MLP neurons of a small language model. Each row is named by its layer, matrix (gate and up: input weights; down: output weights) and neuron, and shows model dimensions 272-399. Each number is 128 + 32 x the weight over its row's rms, rounded and kept within 0 to 255. Numbers have three digits each. A neuron's up and down rows have the sign that makes its largest values positive.
After each neuron's rows, "fires in" lists the words (lower case) most often at its 100 highest values on Wikipedia text that the model never trained on.

L4.gate726:190123075086164140095131107144139084102135123120099134189120181127099127104162093112137113180129158093159179077112123110160106136129109138214137113145176140152142112080111182194121120123107113138116144134115167104163146087111121112110137139169164122163163092159169130079150142143121154119156228097132152088099180154118165109161147090108154071125172107178215136117156151088126119116081
L4.up726:134145100185128139141156077167136139149150102139138179119099074145114105113155112130131102139098146113091108115129139158126130134182140082180114104133107070125148171157098138121157143081082124116131082145147078080113143076165144092092101150073143096133158086123117135110144135122079165062141146068147150070132125065174162152138109067134171098143092079182124136117170147110087169134163
L4.down726:094123102130088117194142057131164174113091147166168166133183138111119105162113157136159137167130114100142118105122131085102119139142118120140135120094138089124128153180176116126148136094090125095084139122143097099142184097145154105076106145109131167195117142071117133169158188122168150134116166131124031149145153156121122136112192126142148134112138140113128137188134205105102125081105
fires in: "between", "both", "from"

L8.gate1420:158118084202163118133165159162112108109112101121142181101108175130151195162143113114107106161150135145158161136125125125106133178110123104064074097137127112081197158108149113123107122098051170145169141112131091115133168138128096112129169157094091118127131173067117122185140100066159114137134105122083158136150180114100118132087172146088150135152124158104114117121072115190133096151109
L8.up1420:107115180101161156129150101091146055070120113108133145106088112099113176150148165097108124179109130135136113084232158083156151141100128102049127153147116097125195103095107159080079129117109120159177148073117137102136103131106157128155068147089120180157188131123092178167165055113111096103123151141139134097145105041159175106089163062116103116125129149142123186085151132106133092123108
L8.down1420:142144115107159088136139104167150159084130147155121087135101125126135133091113164101148139140166095123145137194144115096122101153149126065159176110155108152165232078135188133108122107113095087098120080129122147131117094170121088151082156150089125127114190111182127141130065097115146166086138187081169076125131131147123112091205128154114093129148161124151137136147129154106160089071134
fires in: "and", "for", "to", "which", "at", "as"

L4.gate549:133084177115158111102143096100084128088132140161165154101132096122094118158127147178159173137165091107079101117129141098113142106136151133148112117178151114142088134217168166116089130102099156139101185149150195113125189110134100214161124154140154091144165171177122153123131118112119117126140139124106130122090126159142138121130143191198114153039135150064147071057129121093083139126174
L4.up549:112084113115138135125178141090108132135119057149146122118084135117133132139113149139143150138151111106091123109112105105125112164100146070134116072151127096106129111106123171128159139073125086107110121169077114092132121133168132173120097121118162031126199108149084076144092133131156057101133115115094096170119134191128144169164180158179139106096156172107183105150138146116098118149127
L4.down549:150129160093108139138119099188128107126146156119117181147140138111113168166096147134112176133102151085141113132156072113170078130128126127136161072136101097197082097082062167086118104142108136177114133131114133144146158211111151110146124144140139027175127129136144105117153134173071137107119127104079134164153171102162142174172085140149111136112166139129148098077080116118178105206162
fires in: "united", "us", "australia", "australian", "best"

L2.gate889:132093106151137115124109100116115127164084118169145101198152160138089077112141168087112109146119129150091155119170143141143133108103147135149099132141132137156150174197124117121169132169084082101108154082118157158139104121158185162133086119169132114149120118178157141154153115089134104180127154113110111131063101079135127144144036169174141156181130148203210159202142123091131184142055
L2.up889:161077138159112101133157130119123114143133145153184115206122111132141139073088154128154123129075165168103168166080144149113146178109126153163103141099136132084117114165156107172156107140083117126135120152150157166118134127154189193133123166180141123164153123124143119102116123124114110129170142107109105152105164081146121056172108114184160124207114159157161132182104170103138160094118
L2.down889:147086136172104092122149180155095131117150145124201059206171100094119137150063158122130081132040152181110125153117115122186111158118133127071090128127144103103111128155119097102141109161118098096153138099139111134110127145114168138165115179199123122094158170180112137081097134089104150127124125126113112146114143074170115106114094145180192144233130114178158178127114153097136161116162
fires in: "served", "married", "worked", "working", "officer", "husband"

L4.gate612:173190143149121115139149170157179176169114087145118125190113141170177104115121119160094134142115088169149122143129109089159164122142153136163134088129152059137115140130106174159150186157112115196096086142169199103076178088119094119081160110104104105152149141205112167101146137199117192115129094096120142186156128178088127094165158156096094113111121136121135118129082104099083088133126
L4.up612:182234158182136179139141168143206191138140116194159168140151096155137132147077115123154106091116142149160080140170147111144144150151137155152092088155172158147123190167125075139097166154119121148112151111122119167151115171086177128098103113108092093122163178097145142116111127126144133074110098118178151115134099124072142063134145164065139131218134095120121171167131151152119128119141
L4.down612:154148112129161127121095148179157138119142162130115085165074117135161145139157131117091160159115084133179137108142141107157121165122107052157107080152147137145071143143152050060148123155094135144145101162111174162125160124133128165075127078112146125158157115153156105086208129095104159118137109100143120124168100125180095124124173166139151159131189144104070069061160136207079114119179
fires in: "than", "almost", "to", "below", "unlikely"

L8.gate1395:147116129162111152139081105131151076122120139112116169152119137078095138167140120175112144152152153136128126107085044182150150217131107106139151138069122179127167140108117104114148096084152125191178124154139083089123086112126113132093170089178111134117133069065141110144113079087130167080167216145115177198120170122152098158125081125194156117101145161194195086097151114165107073132102
L8.up1395:114124092153112046165117098166108126154112164105126137095060111130107102124081063155113062123176165141130127174110159179167136123137161166136131078122133155174108133117104161152135115084085137170132168117127122160130094110187129149188090113101116081129078147141144107141110077133150187127088142153147127062183166155142069171124156076129135144117108136105144064148165109146139168135092
L8.down1395:133138141121117132112151133133175158153128132156129157185147122134137145130132198117138126170111074122074076113111116156105106120204131132155152097085117125133132205110154134128079113178056123060099176100125111128118154100113068157114193120090130149155159168108113184108110111175134122158080145097123083108102128069120125108145152121083116092153193153103136132112135167102135130124091
fires in: "to", "in", "from"

L8.gate416:129125087160095130171153111155153143155156152161143168133101115153101110104084158148171134110161086145143114101162108203120113127118160110135117159094118162121104064106134155130138118094088182130129178117170129145135193170118111161101148102178133126122173092097100127081184145179120156134150188188128173073130140098151106162110152129109088080110166105118131106120115123112134117142129
L8.up416:147131096147158127140191145145122140123185124164134122118160134106122164118123133144094200087123117135141127187117190182092138147088152108103153078181142176190117117130132131121154121129135106158103170114116088119125133126100148146166146155201126097072123078104049113076203142122137157130167178130123122141153148188085115142131126129137203146126164095176152121112069181154075123120095
L8.down416:119116124164110124097144154141120111139131142091138104124090161095122126151127195131072104171103106186122098121155129162096175131177101103102169180171134109114135137187127139106118145122188123077088138200089084152106132106129172190156178126120147092176159169111143109099136100148122118098086154124101142089177142164045102139098122177150180132099146130127144170100094154113141206165163
fires in: "in", "while", "by", "on", "family"

L8.gate940:115144088129126111095188112150125150047135090107182124099180132142145091148093126171160111128161145085122097057127177123123104144153130062155131178142126133120160083165109200102096125175121134134099186149067132128151065137152145110137103116128165115102145090090102109107162125138092157115139089176217098187131060074099105121095125126215174244113137150099095119145151108124098116151189
L8.up940:152207136161130162138134120148113127102171083191116064083133105097088131132109057139146200128167113135119136148142108206098070136182097163111115134111131125152103180125145186131124144140126155127098112120120134144120130111170085097178118198111153156152095068146189083135138125183093155126194119114117122128137136124111162128142143094142128154177084142152120108100101192150134128081137
L8.down940:129176211198123107111093111131124128121168109141137174083138139108129176112109123177147070174152173141153145116125150138069088138067156100152117087157136171037175214170114091161109117119172160125169159143178118119110116170089138125118104154131149145093163092083096122083118121117106110172228129109063071090143063141121075129127107130122094106112124149084126146071171201137116122146104
fires in: "a", "their", "of", "they", "support", "omaha"

L2.gate267:102190106092083165106114109155120089070136123116121151144134121136181110098128105166117170102120187212137090152100130100150198147126114135065154169149143188181120140103121133131169073094068134147161142109127105121110106199174137069132148200136090164127133120119128114119154119127101122164109118088131148137107139137128132095100104189142139085111099083142089151100093157115135152099145
L2.up267:114146129066124172205151113159148133142142109196123140099093197179149192099139165158171114184137150157144165069101153113123116085108159113118081148138116105193159092138153098135150155171125108124153119111116156119132135180138151160143080121126141110145144186140135147086084185155063158149028146089089082078122150145091128185143132122104132083175121095119123177175064117110108087134099
L2.down267:139151114123091109147095175108161123126156095229164155089164140074049144130151082132138144134200160135216114141103130148153165197185119096132085125116103129176121195122167131069142086149105117100094071123121098172133127137127138134105103122135121162128133117084196163173156113176126136082141160104141133101156144168052156141113111153074097112067139113070132077162084154147109092156121
fires in: "born", "open", "website", "located", "2nd"

L2.gate426:169144124102162193116083105131139115127144136151206144107134096198148134071123134161064140134172140104177165104119130105165173102112167075175153197199133146128126171137078094087120117155102144106163166158183121124153121180140129066140100175099145122147120149120108090121137085186109117089117122106124145133113129095116100148095081136139159095144109161080170141150075159126142135155085
L2.up426:185129129118142130178124102154150099181092109105163171124124150157147109070116089133090137146136096118166158122147152103174100160120172033121152181134174159195130158133121119065147159149146112109156152111190145123163096172147138092123172188085155136107148138150102133123150094163088152137124131116126133085140144126153107144082131109104125067173068144093120147153083132119179180217176
L2.down426:118148176095135105112112076107175122156149088132134146112177108139139148097150116153134140102134119089154127116128124090100094196112157097142111149137121155173114133134171175132148137193150157106125224083134129116172156128121101104108099148102178089080129129093132061105130122150116121147140057077148180117131121124122077155044128157169069074154108117069088123151117149113099123110088
fires in: "awards", "points", "troops", "units", "games", "companies"

L8.gate1122:175159102174115191085072115143120096108071130179134113164150073125165133082150187112149114123142124180162184152143137134118050128109111121128135161134128157090107119193113108108106142159111115136194124098140103106183083146139193180104132105124157133156134119001124124082158088135126092114089118104089087174118146105194100065128142088142152172168183113060139153156153171145076092109129
L8.up1122:097086146151138180147140140171083138137143152179101142123172173134165099195174183196120149101076122144100113161113169154118177148136086158134144141124082085166181167170121108061142102110180116109179137129093066131079105102139108146104116168096123125121095145084066157130114155102104149086131154117119158101110103115080108169173138124151097126128119133117143140223139149169181145141123
L8.down1122:158135131125097174163147162165157090143080118152095091127105116134163155188109163143193106123155181191116191118084155182117083120180102147137145114125161124095115175185103180090187142102171092205125181088175121174075175129139167146117138127172135151173128112083056123071088135057129148116078141105147111197099230090129143131161156101181130156098072113146102162114127166105169138135048
fires in: "love", "time", "life", "blood", "silver", "unknown"

L2.gate1654:109173156174110129114078139169147112098120082122113149102121119087154157134075138094091152070043123104167118121102146099124186160144109127150101090094172109101079126114133134086132155107121111163158088130132119142126111164113192136104174134086181190103084109141118139127208114192144128165125095162148143117162122167140125156124194148082109178111126109128074164148173201114147152125118
L2.up1654:136146131163096076110062135141089083085071118079097152104134095147178133092130092120116177082082086112197107141114165141143156155135133100155080120088109091100131166138103112132104143124139173111171097104107153124138115132158154199143181156117131120115098122138130205190163042156100121113102080185128150173132164177147134118143142119112112153069155058130044123117170149174195177118123
L2.down1654:109141170070091160103111099138130136106106124142157150103125108140133171242070114129099151112092128074166168059154136079115204142086057116087065157132134134184147075149163127079120133139104132099137076113137145107148168202077179159112169136088198223090115113155123138090203114151101147082120110143129139117091118143173148112119175133070131164107143110108163136147144104146109100131120
fires in: "south", "along", "west", "across", "western", "north"

L2.gate1248:112136127096121097126163058149155162187084098087127108185121101093138114147158118147129120118059130096086098122131076119130130120147120098166172168078140093139130123117182035125138156213180098112093108082116124111126094111136145113113127158140141166140112163077157145130204130085132189219131136133130135108120099090157133117097189102157141134121127149139140173115155146176126123139069
L2.up1248:095157139065115117094141057171152163150114095108126100154086133131170095147127124078130131088074140061114098138099088160132094133134139133171147123099151100153109121155146044098155218189128061124118144121116133092137096117182177137124122148141089149163101162097140111139172163075096113216101091138085162141091066123115123122096177100137147119110157124190121169109184112175130145130099
L2.down1248:122141144063057105108199075163124130165128121088147114154107092091142101159153154078186175131116108055094142057083096133095102144182084097089159148106159107133110064080107013101146134133159114065113128128122091117115131153132153143140137130118092170121171166121151131202195129097102129130078110121066141121103147103171126168140188122101158135112141139109125199134156122151113164147142
fires in: "after", "during", "when", "once", "aftermath"

L2.gate542:155122105132054103149130127115205156101170127137160085133092116100076100091132145153101037089168173163132196142108119112177129120173151105107073099113112138121085097131109159133140122129102135101163123093180119110146121197165093107151146166043111084115179147205134126205172150158056127131146067130141129139129169142178166141132124149098180091111158118176129109122142126073094081134160
L2.up542:120088067141067116147123110068128128121159131156163149136118130102077123087105104176079097104136126148067116139162089066135153144139100067099125102177102153082116088192119166114106123130102141085130097088112186120108112222142183129138121150073154124081145115146146142195163117118068136120149050133159127181088144144154188105124111174085133108149143088234118131134102115131118077113173
L2.down542:148123107122078117141158089123163130096126122133129159080114140140074093118095178198127131149167140097153133173112144108163125142163101158066115099138124171154065109152120208155135088128136160149115121110164132116104148179159165158135129167043111071109168118158096189190140127063101169172174086111117132110074165157104141135082121153183112083134133123104115091090078116141129105069132
fires in: "grand", "ottawa", "chicago", "boston", "grande", "leadville"

L4.gate1208:152151150114140058126118099124090137166097160100160157074088140122138097150132122129115075140141140085130167100130110174139097197150130164179100137131159082137152073122089076142142112152186142119082142151129135116126114194151177139101127114173088125175104105156130146099142081176110142119171181099124103075114164163140148085146128164077165122139138160126100162133080153104120200137105
L4.up1208:094131157103112107111122082161128147172113130175128171123110086124103063122098113110100117167141133059125173133110139175077142115185200129099139146129149066128159134142127064118103144084209137150090100112095092098121151150121220114125140135153092138147091127176098128084116104141137121141081182136174130040108182077108118087125084128064130078160152118076098137113124146154166167151106
L4.down1208:108138156098080090124093094131133124124096157091120109077113123109137126175104154157135138118170046064123134125086093167128124103154125130152119151098141088172144084090143075148133168132133086125077146114124115111151065195153164133104163167126129205117118212167137139113140130078120129053106150136094129072089157051123185138150120157069121082155068085123066129116082136094199202177132
fires in: "once", "after", "vice", "then", "upon"

L2.gate353:176065141193139148163125157076148092148126097112161135119087136097100108116041111118132142141154142131104123104149154105157140120122121196096115180121145146132117113149151153174149118088155125120020136084192125132136074137110089186143145070088150116083152121107161095146153152174130109145133109111160071157121089153094140142111105132122149109203151144167119153159184119094143108178214
L2.up353:123071131196207107140144158118181109117127149090159126157074108099116127109108111151113113169134126169100128107101137139133173139112130177126150113042089171095077099059137151182114121146109124107083179097190116133086037130097114151129137073120131095104158151104155135182099127218176166147126102131161073172179124139073151141125144131169106090168165148165094123158194079074111132159151
L2.down353:138137110184133120199129113142114107120121107122139131110065072112098143164080144137126149124146134169089116147168153107165183135143122208122124160106150129123083089063140125174106105120129170137081151147178120047143117163071129157130175095151117172148124128066138093126118146203123072122066106144129022144117109118082105123122108122092104117174146159158135135188223100098124134151136
fires in: "al", "belek", "saint", "aldabra"

L4.gate1415:095155116170094148126160156087136141181171056180140176138102145150100085128155087143096124157202055153158170113134106156113122175140084142059042181198137145087099127137187150125151177082128194105124126155084148118078112104110111072082158136160188170175146171096110204118117126145175106193173127125128168133196153132095121151097087168178123098095130092113101124154087103122103102105106
L4.up1415:095157143118127197167163164119194140165186116166167133124148133100108124144125075143170152141188132182097104130115098151117131107128135105154080086131161111154052103195110094121109096110096123150111110148154150181075123143164077051103153129116159174153111153069070161141054099170127109122111120154167195172125196105093080121123120151129098138144113160119116151186146101128153096085059
L4.down1415:136157182116160164142107115114125122113100157122067125112089122123190160128145145119121153149119085170115130065106145097088188144118089088141088130117168100118129088193096134148129160112165188138101135137084100138133154086111089086174169132162080127158155143159127138143195128090126132140116088148117076090155137189136143184104162152159191135177179081176101085156138040058142110085159
fires in: "as", "on", "in", "included"

L2.gate1037:089122087158130114231161141099127140139119140098082106190160117151138119131130147195153099105101063156141115110162159103119131126120154128086079170087139144145151140113096099102161192186108080111105133089110157182149117127107137156140133131133140147089145129124134135079174170141076107152123209140100116171109069146114162116112156129153112101137118171115118092088096115146153202134129
L2.up1037:130064132159144066136119126103069102134142172089115122152122136156116107163133166151181128055162119108093137145083131167107068124074123088074091167079138140164166125121083144031119116096154153079076133099112194127175137158078111119063098139099108114114102164139121118126107117143153107103127172173087116167188121130154124147191141117173167091123070101147070140098145143192178163236117
L2.down1037:143116138171072131142157102055116131137109187103125141073120122130086085175128116122103105058098109135112144126129104124144101135107077089165173160147075110174137091114117098085173069132148146106028151098161052118137135085136106097123115121131145084149136092073125132082081146176101141117111152075098123136134121137174093091102196122153184110156127155069111109094157129176157142098059
fires in: "would", "must", "may", "should", "needs"

L2.gate1389:124130155105112133122127125138040139125136118214137096138127143154126136129126147088129107111118144084088133098181105150133152117144127155128163113199085177197137152104104154090172167107169102091124128135127127103077171117156139136126148119153119157150141116105117083164162126152144153135139068149125102102119098098166140095145140090141159170132079140171123115123114096116105139131141
L2.up1389:125093106078144117109118085172064171126158151178117138125079148151108132155139128141065117181134145094055127140182105120149142126125121105112127120158077183184117165112113139100136161073156063172136176115124153089090119130130181144058110141183065130109133132072111129150170156194098145126088140137061110134162126096159148152120183101107112174109135152135103131199129085147126105119112
L2.down1389:129147178158136138134113110117114135111118123185109073196159131165180091113123222103111167113115093140065195080148102135161102092115121147164107128188125148127093087092111088166106167117093108082143140065120094114168121125131103158174123108160098178185178152134122145140207099210129204165159105148129147090118077137142154075074103124195160112101156128167177235137153092161089147102160
fires in: "however", "young", "though", "new", "later"

L2.gate349:128164112162163175119139124132066110132146160097132121130119190157112081141126064144127120157111177115140114063066149144114133126128143140182162095147178088067122105113099223125110123107120197094103161104091120128119082113095076150121134128118099143118168136144121127139123152134138168062142110174126124115153163133079116111167156126126172130209103127151116153177095164150162131166140
L2.up349:106164136098103161105118094172153104164167157090077158153155135134122104117109140108143142187129204101099161146106078131166112130116130112079150157071204114140102116152117151186136168104092145122137145117162135130100104083109089083165130164117141144134137186096134157127123150129145135170156122161105097093157079141169150161155150113113142142160095177135117109116120106089138114126146
L2.down349:106142100103139113106111142192113083138143097135086151103167099094124121141102127147110167160077180092162129130093109109100152185107173164123170145086156137134131126136082194096145161101054135134109158129136134118112134118140103133126100156126118105204096124139094150118099149120149128117141157117154112159119073109105125158090122078160100103118120085122127083069116158128133162102096
fires in: "s", "their", "her"

L2.gate1693:124100146098077137092159086127070086110094159138106159123180107083087182173144149151208087183116103108116183119138119110094183131137158170116136141170160121092086160157106113145091143128111151136155140153123140130164097070155115099099116146130170079168143133140149125134142107108148140165139109122079129174105122154167210097148120093145130135117087135163090114041176155135126140115095
L2.up1693:116121146155111127213125177136094154136133144173124154064166101091099133113150147114191092125101129113110120131143103121111150085152192123120153087150134151068107167185071156102091143113082055116112069154157180125135161139136172155146137121121129162090137123108219145158073125101095112184102098122121147102074096131108120075158126098120132186133087149116069106113134150103151169138179
L2.down1693:149158116114066112121118120075088118123058112173142168125169091067153168194103127117163137135112081110126150125124185055130224165137069080173187149071121146116110187079122110091085151131124095064170127163107123190184139133198144138096185122136122123104137084141175101158156125133080121155108115162150085178071140108129157109090133101124126087127130134175155164117110146135114107108070
fires in: "these", "they", "both", "them", "all", "their"

L8.gate873:237121106110148143109102130147189132068074192167127137122106137080147119123115080121220166161070060114113147115138092125132165095141148145093130171124106153116116118140110174174146084144105189200131129164099108156136158191144153165138155156129145106115138102138124159146129139060100141142098100124111186187112120156095099129166151075122152124109171178104125155056124112149079131144166
L8.up873:122196099131175163162102142120166166121135152181127164144140113173154110133100072103131126123074203153142063140093168122172149157134130176096161188155144108121147121139065129131108147098185123119146132150114113145147187155130130128107099076123085082094088125149104104074113109133087113145123125178149109084110138134120148084084173139112099119120146130141097143074113112146095090121121
L8.down873:107162099097184076086066130176138097181117129137166077149083081167157157133174132071166140143136120065170141183122110143122161131136166099148151140201121128164133095171145159154208126145167101172141139122148100187180099141132169186112123110188102145128146112158179121145121129115097138136117160060148121156140082111160039083059150128090125126095136103112087131122125112155103089087167
fires in: "than", "of", "like", "to", "as", "unlikely"

L8.gate260:117161186101136155144139098157062192158179088104113214159087160122109115108151101185086136181097104161166121160110091149116149109124076172051094163099117160219120145097116109121091189163119128114135125105109158090123111139080157142178163144173107127171056167138108139037197076131113083160163175135179191184099095132139103170123082144022171155118155102100129135087158106086114109095157
L8.up260:113178127141125146165157130092104112150132150125119125109120122135143095135095143107117165075161157172085172150167117121106134126201117156096130193140138110188116115077148128119175170142103190140112141197104130108170132208111074090071159156148085092119129116079173153132187141127111116174127148146117123172172160181176135148132101143120137179088160139161161078115140150175088139157087
L8.down260:145131167119129105072132112158117165127126151124087120202083125116132102181134124110120075133130151140144135135082174160138169137069126130157155162146169174114153191088147095083057133157097117089130154111119087098209135137143169112101160092135158134126115084146140154102157127120067170096109121115115103158135151147126181207081177113129143130092140188132138134088159140097055091130142
fires in: "or", "to", "and", "as"

L2.gate1628:116103079180145060107121058112152104155155133108147173157111114178141161140192143151108125156133143183110119134088155137152126095137111122127094091084177108064137112115138136127105149170100142160154088156125091153179122125183079170150138144068100118158132138187132086165109156127108118112075096130121162126136093102080212079171195164118133148138150080167130113119165142060096219183165
L2.up1628:134103103185123130192126063119163083165159126124085123111089118119191211102156154138106102159134102120107108100102126176136142126161137096151045083132136133130135192119151157107052037178125120122187090119112126134140121124136081194146140127072122118096103142152094101119140167135084088118122142068174141085139112145060169128129161177078122162093200138168130128136180064074113183152127
L2.down1628:114121082165157112151101132123170095134169155113129096125133072165129142168112177123113129147122095132162092156141161134074128116117117123132138129090106063150173168153098144134070095131143128127170114125134123110133136105146088107131112110112134091115133123128115106132091154155092128173111125185171161160132089119113183118134147144047133185093139141137130077111162129100110185158112
fires in: "grand", "military", "maritime", "grande", "dartmouth", "crew"

L2.gate263:109107139097083181130147140156128089114097088164147154143168088154055112139174161145123135053107126143095091118164192093137107147101165182190125169115102125187145150131117108119099087103114118130129148080175192101157120132141112147139112143090139140146144135095121086106113135098115141172117158114141106149135093122110137053156092086157146096120138186106180152205105187174161144119102
L2.up263:105080110093059168123140120157100125103063090142094151129168114165027062119175217152098156113119151155092109158149173117145113203098154188158151190134140109188164173152124116126122107103074110147133128101179164075135140150171125127083083139119122143096142110101113097083081098101095164147176149102120131155100086109104112053147110123181139141105182171110165133158098189141148178130105
L2.down263:120079112146048172134099154141077093086115127109125147153137093161103155137131164131042132138092118166077150084131140109180138113116135192168148135144084151187161140101116080121112113107125107091159175102142132045145162165163144111218158168165104119157177168150156107164137102144143163137132071167171125138129131158166101093129101128133166166188139112078166145174145162156098101128116
fires in: "elected", "served", "appear", "vice", "remained", "working"

L8.gate673:128139154130089145155114115195100178042105144172155096138118156157172162115139148145137090134128126113106121105130097091136112156152138126114078102079193148132109151115159161131082129145059091145099121090112136103100203107045105129102093160085118135139087182138161136178147123125080096120123037091141140123084120091107098040131128068098142118138099142131155105112071090130148157139129
L8.up673:112103170116080152168128125117088140170109135039155142093095114087116194122124104145157170127161094157128064133137122113164207122180163125174100065160062102093140148178124129155110162109129030073175138158109092077149114168013122157128096120113109127115120140141179152157196160094109141116077100144198107128058158153169140129127103142104138177121142113122139110095173128070129129162139
L8.down673:141186160092171167177105163140144142120124153178124140146161110181079156077140128099116152139126131138114163128075071102156095102113091176175166113105109180150180135100161164111204127156098121105068153159118161182100081111129112196097127132135118085172123142079103161184085169120096093115043162124139097151117126146101111098118188090151107106117106142143191081119105069098103149155126
fires in: "son", "father", "brother", "daughter", "novel", "part"

L2.gate147:110186142135115121097110131165166160152152146191091188105129182162129115143099107129136122088067086118123139114068152167111064134093139140150098122036111207097196134149118160055129100075245101112126132069130180153142136114153111098138129164106184179130109098078079101121167166134169115138111125092112140117147121133114123168110210104145111130141113200156117180129128147138126091126125
L2.up147:139156104111155166141186153130136085128215140136073151172131093126108099121168127109141141135093127092112108102098142145155122107093124174104073109087123153132138145134126138107112163084124104143149170139150169171115116084153122088100144225108160135145129144119136162137129112118113109168186102104134132082175066106143096138152171130142172091113082146135070146086078168104105051130181
L2.down147:170158099110109124115164138156076098108129129128094157178184111097145138122147124162120116171110107057127147110072070135129119143051129157159141108121125129049105141150062170101172129136107066127098146124163133115063095184140153150098121104090144138124101148175130151148143167112097122124157135169178179078152100125174104151106101121078143174150136084162163104131067232091087058122133
fires in: "s", "my", "his", "whose"

L8.gate1364:145105127138112133121116099132171164122135142123141088122170104120107128124099118137120160164121145165157145132160146196082137106130142135132124131111142144090124213127150148144123133093171146185110201093150109185143132122107108169065117152198145113126175120129125175117050151130132126127108090151097148121143119166158150127099192101143145160147129134099128147130108057135105095151146
L8.up1364:085156130173128135166141116077126117160108094155079105157141165103169139118154078155077108207135148132094173107136169156097103087141151105090147124079157138177137177117137156128135076142140102161187146138133186106117133098142053153127107140172174147142092157158164144089107142191109188107129127146168124141109120147155146110048123127119111140180194180120146100115115159116127100183166
L8.down1364:118049120082145182149188067152134156126137155091135118134171109168108141125130092115147119150105143124140154178111148179074128140178118133117167167103074162104137217114144133111171143149120142076104173115159140059124147158109111105130126159125165126134119097095136166124147097170106116142056198128163148150192109151110129115174161109081095170128046143111101090104144126113114180138116
fires in: "he", "she", "they", "it"

L2.gate586:188105149110113112106149132107180138113044125206121144053154081125091166142105153142156172146139141112081205087115157100125060122093152149061156140084112135118098157174090161072112102140104134096107133091202176138148157159153122160156065142122078067117141027132181090132125128112141126178152068129128090123121132132157179140176106123147151123153103139137121060112197177055115153132079
L2.up586:176173153104083143117116118150124142098093094195148156064205100093131129213108143138168111139168139110105166068142156099180127131102105174162127168180168145116160141169099137040108184106088081098100145071159144135161155155178116149158068126163095080123087075155218072109124136086191156148140100172122117153140128133182134129106117160081143113152100139147196113113168143120100111109136
L2.down586:147198131098118134132134146121167113149111137135155164114163081065140087190091209094165101164169100048079114074129170070114192138086159114186157142161109114123096177129129134046151155104098108091083186100187111130132155202168083122139130123098100075133086053148158107137077133108130160155157154125098084210068126174184120164124087141135123133119112166136061090110147121125090170120108
fires in: "these", "some", "there", "such", "this", "sometimes"

L2.gate333:101144178181124105121070152048119107162079038130129116101172130171136164144135136149140123124078193122066123128084086163117108081078158178089148149148114111136154170144146135106051142149169078107131093159136113143086124188136135076176139100140132112137153099122130141138119178138140118144119170120141140149118111110133112098113162080154161144115160084161066144142125130150176134107183
L2.up333:156175149124090124161175144138156102141150174091175177154158142101102127124146131146119178131069147152099109196096148096106129137104143115136174139123118114121135166115158140122137128200150049137145142121124177136096102145061158164133092115112132143145094135139038164174110118147200139109088117086107110131145141098150136098103103137141075117078147101166112084164073110166107183111153
L2.down333:109173164147114087122071143141094086109135140147162140120110169087161128129180168161130064139142102162111169179109116199093079095153122105122093157129102114081113127122110066069057117107114115125151085168098055159101120143145112105093118070129076095092237173041120122070134136116122135177059130136136220094099081156158158125135121113103145132114106082176127133106060072122050085202140
fires in: "new", "young", "boston", "folk", "songs"

L2.gate1332:157111136158133183127098162144133083103089163189151118135159137110107075132111153132133147145115089142100106097164107102144111146093169156085125129166152144089152099150063120133133172150134147124101148133093178160140135142161127174130147084109100094131110114099073143088130147144166061189194107115133094167091083139073144191136130131073106139093143156121178110027064081129117161119106
L2.up1332:119075127120099139152071112090118050089078161157150113126162101127105139118164119154140136156128115141119104118140128091164101140083175152071091133140145130090106065124088108088150130134115130122158135141119173195088131120169117147153098110141142108128099127132055166103143161128130097149189090145152087133111089130080118125141109108110090096108147169099163139010102100123136132162144
L2.down1332:147148127155090141173120169134127088088102150124138093157148174123126128144146151126148156169132115118129124122125174081165128126119127103066118107124170147094120158128095123135167163128122127158092181157121139162088159178154114124153116097144101086164077119112103146112097171105094119156179132110136093203097114145070133149119103189123129146122128136127098106096071160116102141113096
fires in: "this", "these", "type", "bumping"

L8.gate1025:143129122153131115135106128137117130151125120107079142096142136147101070118125135115119130120068156097075140152077143153167093097113143108160106126149097117134148136099147097111118123127106165094137113187099132099092084114131124163178169116065180115212134053177118139092106116080177128097139182124141151188198134128121172140133139137116170103111112129087144079109148182164126112107153
L8.up1025:126101207170087092143164119184099124136124169126116135116137121137159149214104116062089124088068109119062148126112139171128109162109110130097127117114168101184147110084136148162117093114084127122129174186143132150150128091112146188116165137141133144141103105155145119116088171147122139078151136115085134165127132167096112172103166102152080142145121124122162104154170224144186135211147
L8.down1025:191120105158172053122181123157103130084137165138126154088170086100137152140139041091128117198097181126088094215110121165147144150113136112165155154121124134127140173149027189089106090114130170138143085159099103102129063151100182161121119082107128097097150157132143132157082062121125170136176162056108111153144135128090133212080111140107129170135128194123119107084165159129170105138145
fires in: "to", "tools"